Weights of a small transformer language model.
Architecture: LayerNorm before each block, no biases in attention or MLP.
Training: a variant of Adam for these matrices, 901M tokens.
MLP neurons of a small language model. Each row is named by its layer, matrix (up: input weights; down: output weights) and neuron, and shows model dimensions 64-127. Each number is 200 + 40 x the weight over its row's rms, rounded and kept within 0 to 999.
After each neuron's rows, "fires on" lists the tokens most often at its 100 highest values on Wikipedia text that the model never trained on.

L3.up3880,117,204,205,197,242,211,167,192,195,185,110,200,174,288,153,139,212,222,217,149,221,211,166,192,308,98,237,236,190,187,243,269,231,212,198,186,251,241,262,177,242,140,219,237,162,176,221,169,161,204,228,161,215,220,265,194,146,254,235,218,239,163,253,242
L3.down3880,157,256,178,249,190,173,224,224,181,266,253,144,227,232,148,213,157,212,147,189,117,164,174,132,196,201,260,181,174,203,196,285,99,233,177,236,215,166,217,200,187,132,243,206,232,210,212,251,226,155,185,226,227,238,216,177,263,244,191,163,188,180,124,186
fires on: ".", " al", " Al"

L3.up932,216,180,261,201,200,274,114,228,208,192,226,200,204,165,195,170,176,222,109,258,188,184,279,196,193,215,145,215,204,175,235,165,197,274,214,225,168,211,220,110,202,226,232,148,184,217,130,194,152,199,140,217,271,156,205,203,329,205,194,247,189,245,179,245
L3.down932,234,288,206,273,255,209,243,158,224,180,179,215,180,230,189,193,144,256,107,190,145,216,273,223,229,103,212,201,206,213,161,187,221,215,246,180,184,205,224,141,178,139,238,169,154,205,134,272,178,238,131,240,242,179,200,147,162,173,220,204,220,187,220,186
fires on: " |", ",", " of", "'", " and", " ="

L3.up3975,242,195,227,228,158,235,210,194,216,182,125,105,189,238,144,151,227,232,206,183,200,131,281,198,202,269,236,235,177,261,198,190,187,204,236,179,217,181,219,181,248,140,203,202,217,198,212,158,172,170,198,227,196,198,197,122,190,208,214,231,171,158,276,178
L3.down3975,180,161,196,158,203,178,194,185,184,203,293,229,164,201,226,254,154,231,218,193,190,160,109,240,199,191,193,247,138,215,289,185,205,194,150,231,169,192,199,211,174,236,205,255,93,251,253,242,174,236,166,221,169,174,220,235,225,196,247,244,212,229,238,229
fires on: " to", ",", " /", " and"

L3.up4355,206,233,274,187,211,195,99,207,249,230,199,143,239,267,219,153,187,219,175,263,263,259,169,183,265,119,229,192,222,218,255,229,227,219,201,198,220,240,271,185,245,165,212,182,196,177,196,163,183,190,220,67,226,192,233,133,194,180,232,191,233,184,149,234
L3.down4355,263,179,124,225,113,136,228,209,215,195,138,249,247,240,230,265,241,214,255,191,175,185,145,199,218,237,160,210,179,186,157,144,204,207,191,189,210,169,272,246,189,211,211,174,237,163,171,214,192,189,206,228,184,254,197,218,229,163,181,146,249,227,191,225
fires on: "."

L3.up1480,271,196,246,190,201,230,152,181,167,207,174,186,190,235,58,204,193,220,219,174,212,211,156,232,242,268,215,251,156,178,196,280,193,224,254,187,257,202,218,216,243,271,221,195,216,245,216,146,238,218,249,168,242,193,222,158,188,216,211,153,155,289,238,165
L3.down1480,203,112,212,213,166,194,171,158,177,190,231,235,187,149,197,147,113,222,143,178,251,187,162,178,187,282,143,179,150,194,258,201,240,269,219,116,215,165,206,185,238,255,249,185,117,205,184,190,183,252,149,150,210,186,238,212,206,262,140,144,236,180,220,170
fires on: " /", "\n", ":"

L3.up299,249,161,236,223,248,216,188,205,179,213,151,256,149,201,206,217,193,203,175,241,173,213,153,285,194,203,144,149,153,208,235,215,53,146,203,213,201,185,251,31,223,207,233,214,239,192,201,186,155,173,183,229,217,197,114,214,266,164,207,205,192,164,230,210
L3.down299,111,180,198,196,175,126,213,222,246,187,216,175,199,175,284,216,258,189,174,178,130,186,190,216,171,184,151,248,135,95,169,218,189,203,217,217,199,194,185,233,259,192,303,224,157,164,220,245,207,190,186,133,164,194,257,192,279,223,200,218,219,203,253,203
fires on: " |", "|", "-", " 1", " is"

L3.up360,171,195,151,191,119,264,181,113,142,198,159,152,114,215,210,172,185,185,251,172,233,157,238,190,257,241,212,212,161,288,207,187,202,223,199,227,275,235,228,174,221,164,182,188,196,203,157,24,254,183,183,169,178,174,173,202,205,166,277,211,186,206,288,221
L3.down360,308,176,223,228,92,277,219,184,176,219,143,183,181,123,175,157,208,211,194,213,203,182,175,184,208,208,160,172,172,247,289,160,92,245,221,229,206,199,238,201,194,177,192,145,176,239,162,233,259,167,210,230,191,269,200,152,186,216,195,221,198,213,227,207
fires on: "re", "e", " en", "en", " den"

L3.up1238,168,122,204,212,263,225,187,159,162,230,268,157,169,204,246,240,167,207,220,187,184,174,235,159,213,172,183,187,186,225,175,214,142,214,168,202,203,241,145,170,198,306,140,162,201,203,233,189,162,222,143,200,184,227,234,261,188,169,193,356,168,212,206,236
L3.down1238,184,202,188,193,241,167,150,180,234,215,147,224,145,176,259,171,229,250,246,192,201,177,189,244,234,166,211,186,197,266,248,244,207,180,261,242,119,209,141,175,264,138,205,177,214,213,188,214,173,269,185,194,233,168,243,206,115,287,214,231,189,211,165,204
fires on: ";", " as", " while", " then"

L3.up4593,129,182,130,219,290,136,206,204,233,161,245,226,90,206,174,221,154,206,212,222,192,200,190,192,215,198,168,224,199,235,213,251,217,200,218,203,236,178,115,242,215,302,134,208,117,201,184,127,210,247,166,174,259,246,220,197,188,232,191,254,256,240,186,171
L3.down4593,96,259,223,155,148,191,188,201,184,189,241,160,165,227,189,146,179,213,183,195,215,172,222,166,225,178,202,194,215,252,248,225,180,210,201,197,184,200,205,205,197,121,213,197,205,148,217,192,210,228,219,144,262,175,196,167,183,213,211,187,118,227,233,209
fires on: ";", "."

L3.up387,250,126,170,245,218,210,186,193,198,269,142,128,181,138,230,221,229,204,225,128,171,181,264,232,205,67,197,214,193,240,179,197,245,183,208,262,220,164,161,267,212,226,190,191,166,212,233,254,159,220,154,215,189,248,151,167,214,136,221,177,157,244,239,162
L3.down387,109,252,231,144,143,231,192,198,172,86,178,221,212,263,199,217,175,191,180,160,112,269,167,187,163,222,233,182,231,242,132,220,184,274,173,111,247,165,265,206,225,251,224,173,206,210,220,153,179,170,125,211,170,189,129,158,172,170,220,205,188,228,212,148
fires on: " and", ",", " in", " on", " from"

L3.up3498,172,121,207,245,205,206,154,198,162,250,207,182,145,203,231,185,167,184,179,203,176,256,197,185,196,203,114,221,179,248,222,176,185,203,216,274,238,233,187,141,207,203,170,153,254,223,151,184,202,202,142,170,319,245,240,241,229,216,214,234,216,205,203,225
L3.down3498,224,228,179,160,259,230,214,146,263,220,177,155,247,199,220,206,222,200,235,162,212,153,206,238,234,188,199,203,204,216,278,170,192,246,213,293,198,204,175,250,148,202,201,165,202,200,195,218,166,228,225,188,241,142,211,229,208,120,201,123,129,221,240,236
fires on: ",", ";", " ,"

L3.up2233,108,77,207,243,250,226,156,144,167,186,136,205,171,207,173,261,142,264,248,180,186,178,154,291,205,187,216,172,230,161,228,227,187,108,147,167,229,241,147,197,237,195,196,181,133,201,147,249,252,283,246,175,212,183,192,243,208,148,156,139,137,226,235,244
L3.down2233,172,247,212,192,217,172,220,270,194,66,259,181,151,129,211,171,184,187,153,182,189,228,168,225,229,149,223,184,142,160,179,171,190,162,270,204,118,194,225,323,205,189,280,211,153,178,230,151,164,195,231,242,262,138,153,209,150,250,196,196,153,218,240,204
fires on: "-", "\n", "\n\n", " film"

L3.up2288,173,166,89,229,263,182,235,127,221,220,242,157,205,175,209,244,207,184,138,182,195,160,220,226,195,205,165,234,278,251,196,193,191,231,151,212,230,229,213,228,221,213,216,215,183,176,150,227,222,204,276,195,191,77,168,258,186,164,185,189,246,143,196,247
L3.down2288,229,176,126,207,268,195,224,180,143,253,206,211,224,208,230,306,220,165,216,184,230,229,199,172,216,153,189,229,213,285,251,154,214,178,198,209,251,188,224,194,165,185,194,168,138,194,138,194,252,199,211,232,197,113,185,322,217,200,150,199,196,184,175,206
fires on: " an", "rem", " rem", " att", " Rem"

L3.up4515,236,276,212,243,180,202,162,179,183,203,236,196,191,181,182,194,162,214,190,199,192,248,191,192,199,223,146,216,186,204,234,205,247,243,149,256,203,212,241,131,162,221,168,145,204,226,173,223,168,160,145,197,283,197,229,211,273,220,215,296,199,253,137,213
L3.down4515,239,211,214,261,211,201,165,261,221,231,163,222,169,151,204,247,233,157,149,179,142,257,233,223,229,215,172,222,204,200,270,201,214,190,190,224,240,184,217,144,89,198,243,124,244,172,193,139,169,232,209,227,199,161,248,190,242,157,247,93,194,164,279,165
fires on: ",", " and", " &", " a", " ("

L3.up3143,190,231,246,155,185,207,162,231,245,109,194,211,206,260,72,239,177,263,181,118,216,197,157,165,193,165,188,273,213,234,178,192,136,116,190,178,269,190,136,189,188,249,177,172,213,188,204,170,238,214,244,165,227,184,212,217,239,168,206,154,202,218,273,117
L3.down3143,211,151,196,178,206,165,233,164,212,289,153,199,206,263,198,212,226,289,218,122,135,152,229,177,191,191,162,162,169,241,193,139,199,146,233,274,149,180,195,205,177,256,221,220,202,190,156,231,177,185,140,220,242,280,217,224,167,311,242,124,171,157,158,231
fires on: "=", "A", " (", ":", " office", " –"

L3.up606,234,208,145,229,191,216,155,175,211,194,197,233,236,240,140,264,136,208,182,220,174,214,194,223,148,205,139,188,181,161,200,225,129,210,241,203,240,256,210,141,226,218,178,107,241,194,126,124,231,232,212,208,175,227,202,152,275,152,272,167,188,228,254,236
L3.down606,150,197,184,143,174,136,166,250,240,210,132,244,250,192,163,266,243,262,140,208,170,255,156,192,174,255,176,238,157,209,131,256,151,186,153,277,198,190,198,230,177,175,213,254,157,199,263,194,197,236,211,196,161,118,235,212,267,213,203,209,216,251,200,213
fires on: ":", "-", " by", ";"

L3.up1084,214,142,233,201,176,220,109,143,161,162,202,175,164,183,214,173,185,205,263,123,239,170,146,194,211,211,241,227,132,295,187,193,189,154,215,231,211,187,208,145,199,199,187,212,198,202,195,225,254,233,231,156,200,236,219,201,256,199,188,140,153,188,259,210
L3.down1084,199,122,249,210,263,188,214,191,203,118,230,214,132,183,181,136,208,239,164,266,193,174,215,250,221,227,132,222,122,245,172,129,142,123,227,237,178,155,205,122,189,168,231,114,235,167,159,137,174,180,163,263,172,168,257,214,190,257,203,255,259,241,243,196
fires on: "\n\n", " in", " a", " of", " an", "\n"

L3.up2779,174,125,203,201,198,215,164,208,232,306,216,154,224,162,185,177,236,225,210,237,279,171,129,239,195,141,251,221,237,216,173,252,233,222,173,195,201,252,242,190,221,182,129,317,209,188,180,226,149,193,160,205,244,154,175,212,211,195,216,251,187,199,175,256
L3.down2779,180,207,292,165,139,161,145,185,182,110,179,243,164,225,204,231,241,215,187,190,194,184,285,167,158,202,229,174,236,209,233,277,209,255,254,151,216,246,220,156,226,118,306,253,265,237,234,155,220,169,126,211,213,181,185,159,199,150,216,250,195,119,204,232
fires on: " |", " on", ".", "s"

L3.up3141,199,220,230,190,348,266,185,224,197,123,178,191,238,154,201,136,194,178,232,171,186,245,179,169,239,178,137,146,257,221,229,237,214,201,240,148,163,196,190,160,264,222,237,197,156,233,191,119,154,205,221,181,188,202,230,229,198,233,270,249,191,195,147,295
L3.down3141,191,226,189,170,191,193,210,230,209,263,151,230,205,203,191,186,257,246,194,164,178,230,137,153,183,289,218,209,239,191,218,221,245,185,218,338,214,185,230,225,171,221,220,132,85,148,127,210,264,200,283,247,226,197,246,283,220,172,241,202,204,201,206,129
fires on: " as", " \"", " became", " highly", " called", " become"

L3.up1842,172,182,174,249,184,187,167,192,227,299,135,132,215,141,162,249,194,208,197,124,176,269,204,200,205,159,228,214,264,175,231,302,162,192,185,210,234,223,177,243,223,260,167,182,174,196,229,186,272,221,154,240,156,135,121,232,199,168,227,295,137,224,264,182
L3.down1842,188,190,216,182,152,258,221,208,195,154,136,215,227,219,203,216,138,207,195,113,199,134,228,241,201,250,119,175,196,171,155,189,227,285,214,181,169,259,192,229,227,193,164,219,233,193,257,146,197,197,105,157,173,188,208,153,124,142,209,258,146,288,276,129
fires on: ",", "th", ")", " the", " and", " Sir"

L3.up1343,178,167,229,257,212,197,163,211,131,222,215,172,186,173,133,243,206,209,166,226,202,110,182,207,218,114,126,191,201,188,152,246,218,216,206,197,252,200,212,237,186,182,132,160,224,183,222,210,242,194,200,213,255,193,233,246,234,162,242,177,179,198,138,254
L3.down1343,208,240,175,155,175,236,232,176,234,152,119,238,171,231,219,146,191,214,116,217,156,200,182,151,278,174,245,230,176,180,337,200,242,231,271,214,263,197,197,178,197,149,218,204,201,158,210,248,253,194,220,132,155,193,222,118,92,257,228,239,201,264,251,209
fires on: " |", ";"

L3.up722,152,191,175,274,199,213,155,208,153,223,231,185,175,219,157,187,200,249,185,237,335,198,169,179,285,153,148,220,207,232,183,270,238,143,214,123,208,207,182,208,137,138,127,216,177,235,260,217,231,226,223,234,205,144,228,245,204,234,189,163,230,220,163,215
L3.down722,189,229,176,154,145,246,242,178,185,220,129,193,178,248,214,195,199,234,179,111,170,235,222,269,274,178,240,212,150,188,197,177,185,137,213,149,244,227,199,141,157,246,157,253,263,256,182,229,256,230,209,142,171,163,176,225,168,220,195,136,215,204,280,199
fires on: " |"

L3.up3406,204,208,196,203,173,226,126,228,245,152,240,153,199,227,170,153,128,198,191,218,278,211,173,164,245,202,246,233,164,146,222,249,167,166,229,175,217,223,150,231,225,253,216,179,230,197,207,155,229,180,227,211,164,227,196,155,158,261,228,270,117,227,119,103
L3.down3406,140,207,230,182,250,213,192,185,150,169,88,208,133,160,220,203,273,214,170,173,230,171,198,233,268,234,144,180,199,237,253,170,174,290,185,157,172,124,237,114,191,256,191,228,210,215,162,210,176,217,207,122,181,237,205,202,178,143,256,218,187,172,196,159
fires on: " |", "."

L3.up2798,220,157,188,196,185,182,133,147,143,273,149,132,215,189,153,179,238,206,228,193,263,224,191,265,213,110,260,189,224,224,148,260,186,145,164,170,223,223,226,228,211,199,194,268,218,300,185,214,196,246,172,222,196,222,90,225,168,247,183,214,197,183,216,187
L3.down2798,250,220,267,192,169,163,197,162,163,94,190,225,197,196,137,254,218,170,144,207,227,198,224,135,179,250,171,201,266,187,172,238,307,195,172,139,196,178,196,100,204,216,204,211,188,179,211,218,193,196,213,214,182,147,280,141,253,147,179,268,204,143,143,311
fires on: " |", "th", " times", ";", "s"

L3.up4131,184,231,152,283,248,124,190,213,202,164,93,208,164,229,233,261,156,258,130,210,192,196,167,310,250,267,230,177,248,222,186,268,162,216,188,191,225,288,174,197,201,191,140,258,210,211,191,198,271,254,230,224,158,126,105,239,275,261,219,220,245,155,261,239
L3.down4131,247,221,207,250,242,177,210,209,231,197,72,80,203,213,154,269,186,157,167,186,203,150,192,281,249,178,199,217,150,269,197,207,152,259,205,154,192,246,240,241,146,166,204,193,223,189,192,149,208,226,209,212,203,177,187,191,244,161,176,239,144,193,170,177
fires on: " dec", " cat", " emb", " enc", "enc", " ent"

L3.up3589,170,191,209,230,246,190,238,200,163,241,197,208,150,287,169,258,216,182,189,246,193,128,197,234,200,168,166,186,146,174,181,233,216,248,191,211,222,188,175,163,225,307,182,210,127,218,186,160,170,219,169,198,242,202,215,223,171,195,177,268,257,199,230,193
L3.down3589,172,186,233,142,184,230,149,206,226,268,205,132,137,249,274,191,133,254,244,207,201,158,252,278,176,126,216,194,176,256,271,239,189,190,170,233,231,215,202,224,275,160,176,219,251,161,228,155,186,226,217,164,252,199,183,233,217,218,161,239,152,240,193,210
fires on: ";", ":", " ("

L3.up3810,199,235,290,266,213,168,138,205,237,190,200,184,243,321,218,183,160,209,185,225,246,252,180,180,259,147,228,186,194,214,259,208,251,222,231,181,227,222,235,199,234,151,172,188,189,198,221,155,191,202,209,65,198,203,227,149,220,205,205,202,285,184,211,224
L3.down3810,242,169,86,201,85,121,219,184,187,228,171,234,227,207,189,261,241,199,246,138,162,169,93,188,230,228,164,193,204,209,142,119,185,195,173,206,222,173,246,248,135,192,185,188,195,199,168,253,224,189,215,231,185,238,187,195,250,156,181,137,256,219,179,219
fires on: "."

L3.up2409,149,147,168,232,186,148,172,181,156,235,237,137,141,115,172,218,177,225,182,228,269,197,173,188,205,254,157,151,179,166,193,216,201,184,195,234,217,173,116,235,177,247,180,161,205,175,207,143,244,233,196,202,217,192,190,178,239,240,235,259,209,237,162,180
L3.down2409,210,251,238,183,165,165,186,144,199,197,163,248,180,220,220,174,220,177,141,196,242,134,261,215,204,201,186,126,205,178,330,146,194,179,191,205,216,267,251,197,197,170,245,153,147,207,158,219,152,158,220,169,222,232,197,206,201,215,268,176,79,95,252,198
fires on: " |", ")", "  ", " 1"

L3.up493,260,195,149,180,273,257,176,164,158,244,231,244,157,270,178,246,142,158,241,178,174,224,203,215,191,205,226,168,177,200,122,251,173,236,210,187,239,247,180,290,242,254,185,178,137,207,170,166,255,217,191,170,232,212,174,140,228,152,269,225,191,231,186,176
L3.down493,176,241,184,222,193,203,213,190,201,242,129,197,205,210,231,159,230,197,254,227,163,140,130,170,167,251,213,182,228,176,198,178,199,281,243,215,149,233,208,200,141,204,223,87,137,194,230,202,147,221,187,141,199,271,232,219,258,184,176,182,220,150,219,223
fires on: ":", " of", " for", " such", " against"

L3.up3469,113,222,251,236,154,186,165,195,232,173,201,181,217,223,185,167,195,163,218,197,260,175,187,188,290,136,239,195,166,183,244,229,237,231,223,235,284,219,252,220,180,142,201,299,147,195,218,144,206,190,214,73,206,195,263,171,171,176,188,265,144,189,220,213
L3.down3469,154,215,247,172,220,158,175,241,247,255,233,191,141,187,219,173,139,243,153,214,203,215,239,150,214,201,179,208,157,168,262,213,201,147,194,208,141,205,150,204,230,177,175,273,217,255,235,158,221,168,158,202,205,176,246,171,194,209,266,286,51,183,180,172
fires on: "."

L3.up1400,278,153,191,195,172,271,174,137,177,169,170,234,220,164,184,184,198,218,181,274,165,181,254,198,226,191,205,239,236,270,252,195,174,222,283,191,220,206,201,240,188,140,188,216,165,154,253,71,190,232,196,198,153,224,149,195,211,120,277,162,200,206,234,275
L3.down1400,214,156,180,130,207,161,149,213,137,267,212,208,217,275,257,192,209,211,218,242,231,180,245,150,208,224,168,171,201,221,222,208,246,134,228,252,96,123,247,288,243,214,182,209,163,169,251,230,174,161,168,164,200,215,222,204,343,278,204,237,168,211,289,189
fires on: " by", ":", " after", " under"

L3.up1779,175,241,255,246,185,172,191,223,172,186,241,145,203,235,126,194,197,254,184,237,281,156,183,153,186,201,203,198,236,207,188,194,129,202,206,167,218,198,214,178,306,194,193,142,228,206,204,230,211,232,231,185,234,185,197,267,234,210,191,261,135,163,229,198
L3.down1779,122,256,177,229,256,149,187,202,208,216,200,179,217,157,218,106,219,230,183,200,310,136,206,227,186,136,197,217,154,162,225,215,228,254,158,181,227,181,157,191,160,242,271,185,160,245,191,210,251,201,140,108,146,176,217,126,262,186,134,237,185,229,241,154
fires on: " was", " also", " is", " were", "\n\n"

L3.up441,246,147,226,177,211,243,224,195,206,200,200,241,181,251,231,200,163,195,268,196,200,167,278,179,170,169,207,214,204,131,222,235,160,167,185,152,245,213,175,284,222,245,182,150,187,285,164,134,300,190,163,181,222,192,224,206,211,181,226,190,108,196,182,182
L3.down441,148,103,279,195,221,172,164,210,186,260,165,183,151,219,223,203,227,229,121,237,219,193,146,189,210,236,183,203,303,180,221,213,206,249,180,223,245,117,196,222,170,146,224,301,174,191,202,197,182,262,225,227,214,244,208,132,243,155,240,249,244,151,192,199
fires on: " |", ")", " (", "s", "(", ";"

L3.up452,253,204,234,279,145,200,154,180,219,176,242,197,171,195,145,199,200,227,204,233,206,183,182,237,224,248,222,223,181,195,170,202,153,100,205,213,254,232,255,215,174,206,152,271,184,220,192,174,218,239,238,170,256,199,147,195,198,226,211,200,161,248,308,277
L3.down452,181,210,206,121,174,159,217,227,230,224,207,175,162,172,258,151,261,151,192,164,171,223,237,209,246,262,141,162,163,153,205,266,212,178,144,194,191,242,207,159,123,214,210,195,192,201,161,120,191,188,237,141,159,143,240,266,189,232,198,169,79,179,204,256
fires on: ":", " team", " Real", " University", " Team"

L3.up163,232,189,201,257,274,192,238,206,221,179,158,156,142,249,180,285,199,229,195,203,184,187,184,206,191,205,151,202,211,137,221,217,181,179,258,160,227,205,115,263,166,262,186,160,121,198,202,208,219,207,167,212,196,223,195,199,246,174,219,210,297,304,163,216
L3.down163,194,134,260,204,150,247,166,219,197,273,233,128,104,295,291,163,159,222,144,238,209,233,197,285,173,131,289,191,168,162,264,236,214,243,209,87,199,192,209,134,267,154,217,193,268,227,198,195,156,243,175,169,270,194,235,313,159,248,184,256,184,193,131,198
fires on: ",", ":", " -", " ."

L3.up843,257,272,219,222,286,242,153,185,210,150,185,205,170,289,182,283,193,227,164,170,208,134,207,210,198,185,187,225,252,248,177,163,129,196,284,250,203,183,229,215,227,194,214,113,172,199,73,134,227,214,181,211,225,219,246,252,211,161,242,209,167,136,210,254
L3.down843,153,268,187,189,273,193,276,185,166,195,169,259,246,264,169,238,187,200,200,166,182,196,184,219,181,257,280,231,197,226,250,218,311,212,173,195,143,170,153,274,146,166,274,146,138,197,123,295,199,181,190,241,185,148,212,215,241,148,189,190,185,187,199,133
fires on: " is", " with", " into", " became", " as"

L3.up2925,225,194,206,201,172,203,191,210,196,209,164,270,152,203,189,199,166,290,222,196,173,202,140,213,165,205,186,183,207,220,224,239,121,192,179,210,243,203,259,179,247,306,193,218,298,182,185,145,210,200,207,245,200,189,140,227,201,196,232,210,166,200,233,216
L3.down2925,243,211,283,144,163,130,282,168,170,225,238,183,192,208,148,213,213,218,200,197,247,269,194,153,127,133,152,231,199,221,171,242,191,192,148,223,171,216,292,202,179,240,161,157,193,181,238,192,191,158,197,157,147,225,166,146,227,207,211,168,207,236,135,234
fires on: ".", " |"

L3.up621,157,256,268,224,238,169,148,217,255,156,205,233,243,225,213,219,163,204,159,238,279,264,165,195,293,147,162,177,168,223,258,276,214,226,219,191,218,200,200,198,213,134,211,184,159,158,209,117,175,190,237,139,208,197,210,123,243,210,187,246,259,221,218,198
L3.down621,252,165,152,234,130,162,189,175,206,285,209,267,225,228,213,246,215,195,207,197,212,252,96,205,219,198,212,217,212,188,166,149,208,174,178,169,221,132,197,276,218,175,151,237,157,222,128,224,219,185,211,229,200,196,230,198,180,165,181,182,217,189,144,237
fires on: "."

L3.up565,172,99,177,227,267,115,241,166,166,161,225,126,160,248,114,275,134,246,208,181,158,143,194,225,209,157,142,215,156,262,209,204,167,254,200,200,217,204,151,228,227,346,193,150,133,168,191,197,159,225,150,158,188,233,181,238,196,178,195,270,156,227,196,177
L3.down565,138,148,230,146,138,159,160,218,173,248,190,144,148,246,239,209,211,238,272,228,153,236,161,237,198,217,189,170,177,245,187,210,157,229,128,199,174,204,221,158,207,184,158,263,262,218,233,190,226,197,219,189,200,219,210,171,178,196,239,279,226,218,176,173
fires on: ",", ";", ":"

L3.up2796,250,225,220,193,203,187,222,211,216,164,212,183,198,209,164,219,188,188,181,236,202,190,173,214,210,206,217,185,206,213,215,195,275,176,204,222,205,178,130,169,298,177,205,176,176,235,197,135,198,193,192,146,171,180,183,199,190,234,155,225,205,152,153,240
L3.down2796,224,242,331,238,252,253,209,188,200,161,211,208,198,112,222,185,170,180,186,262,216,255,190,138,207,182,188,201,189,166,182,154,190,219,137,298,271,161,213,248,196,195,237,179,209,247,164,137,285,170,214,153,243,304,197,219,91,158,197,284,206,205,218,142
fires on: ".", " that", ",", ")", " ("

L3.up1287,174,213,236,195,206,134,207,212,176,107,181,213,138,156,188,152,175,180,179,193,170,230,196,199,214,164,225,172,208,262,297,170,272,212,143,152,206,179,179,173,243,175,167,193,242,200,232,173,202,205,142,167,193,141,241,161,115,226,198,285,197,140,180,188
L3.down1287,251,201,196,218,139,205,188,174,252,214,153,274,256,255,208,176,188,257,187,91,197,220,216,158,200,179,174,214,241,220,273,161,195,220,150,296,240,183,235,183,221,182,179,130,220,205,235,186,265,197,252,130,174,175,186,216,153,195,147,292,213,238,239,250
fires on: ",", ".", ":", ";"

L3.up1177,256,161,166,238,225,194,199,181,196,175,230,173,175,219,196,204,132,217,169,212,165,217,243,293,261,192,186,242,233,193,184,236,181,226,238,199,198,209,178,140,278,275,221,145,279,247,131,113,149,205,122,212,230,179,197,186,226,218,228,232,165,197,169,181
L3.down1177,221,221,200,273,180,187,248,233,181,181,230,197,220,229,215,277,173,234,193,253,193,204,176,250,186,237,228,196,200,209,221,202,275,151,133,183,158,194,191,266,86,181,176,257,99,277,200,227,201,190,205,281,166,174,240,214,202,167,224,226,162,175,170,213
fires on: " he", ",", " and", " had", " were"

L3.up2162,229,177,135,208,230,196,231,198,172,186,137,237,129,231,191,226,162,230,258,214,196,169,186,242,144,179,181,248,157,191,170,266,212,203,185,230,205,215,137,260,232,275,207,251,238,176,155,188,227,247,191,219,229,224,168,215,203,225,227,189,252,236,230,171
L3.down2162,243,202,175,174,217,184,230,178,182,173,263,248,245,272,180,125,209,187,220,126,248,224,207,202,190,124,172,236,260,185,243,161,163,236,175,213,234,203,234,196,234,177,220,228,175,202,184,196,177,206,193,145,186,196,206,192,176,218,139,183,173,116,185,222
fires on: ".", " his", " Her", " A", "\n\n", " ."

L3.up3483,186,157,223,248,151,226,183,160,175,190,150,227,190,195,209,155,217,195,260,205,310,238,191,199,180,125,250,181,238,180,257,199,164,173,183,260,250,199,208,207,188,199,203,164,203,241,151,236,182,228,221,224,199,135,171,128,217,311,159,209,176,236,155,182
L3.down3483,183,210,227,190,199,273,219,206,209,193,170,299,199,111,181,187,168,243,158,167,176,248,212,201,191,251,206,243,275,231,148,149,188,205,196,171,182,140,211,182,190,188,220,217,178,193,196,194,201,198,219,220,209,207,229,157,144,122,253,185,209,193,233,224
fires on: "\n", "″", "′", " 116", ".", " 5"

L3.up4561,127,135,204,230,161,213,158,159,234,241,177,161,162,204,173,169,114,163,151,116,187,214,192,167,197,185,88,185,184,119,263,192,196,260,148,296,227,199,247,138,169,184,164,190,207,222,201,208,236,201,187,169,250,217,232,185,232,242,219,197,237,166,240,191
L3.down4561,173,169,181,166,224,244,181,207,208,238,163,261,215,162,197,193,237,225,226,235,137,261,218,192,197,182,184,196,250,151,197,192,218,203,140,283,190,138,189,270,171,223,163,206,261,228,206,142,159,209,206,204,146,233,205,164,271,162,213,90,200,185,228,217
fires on: ","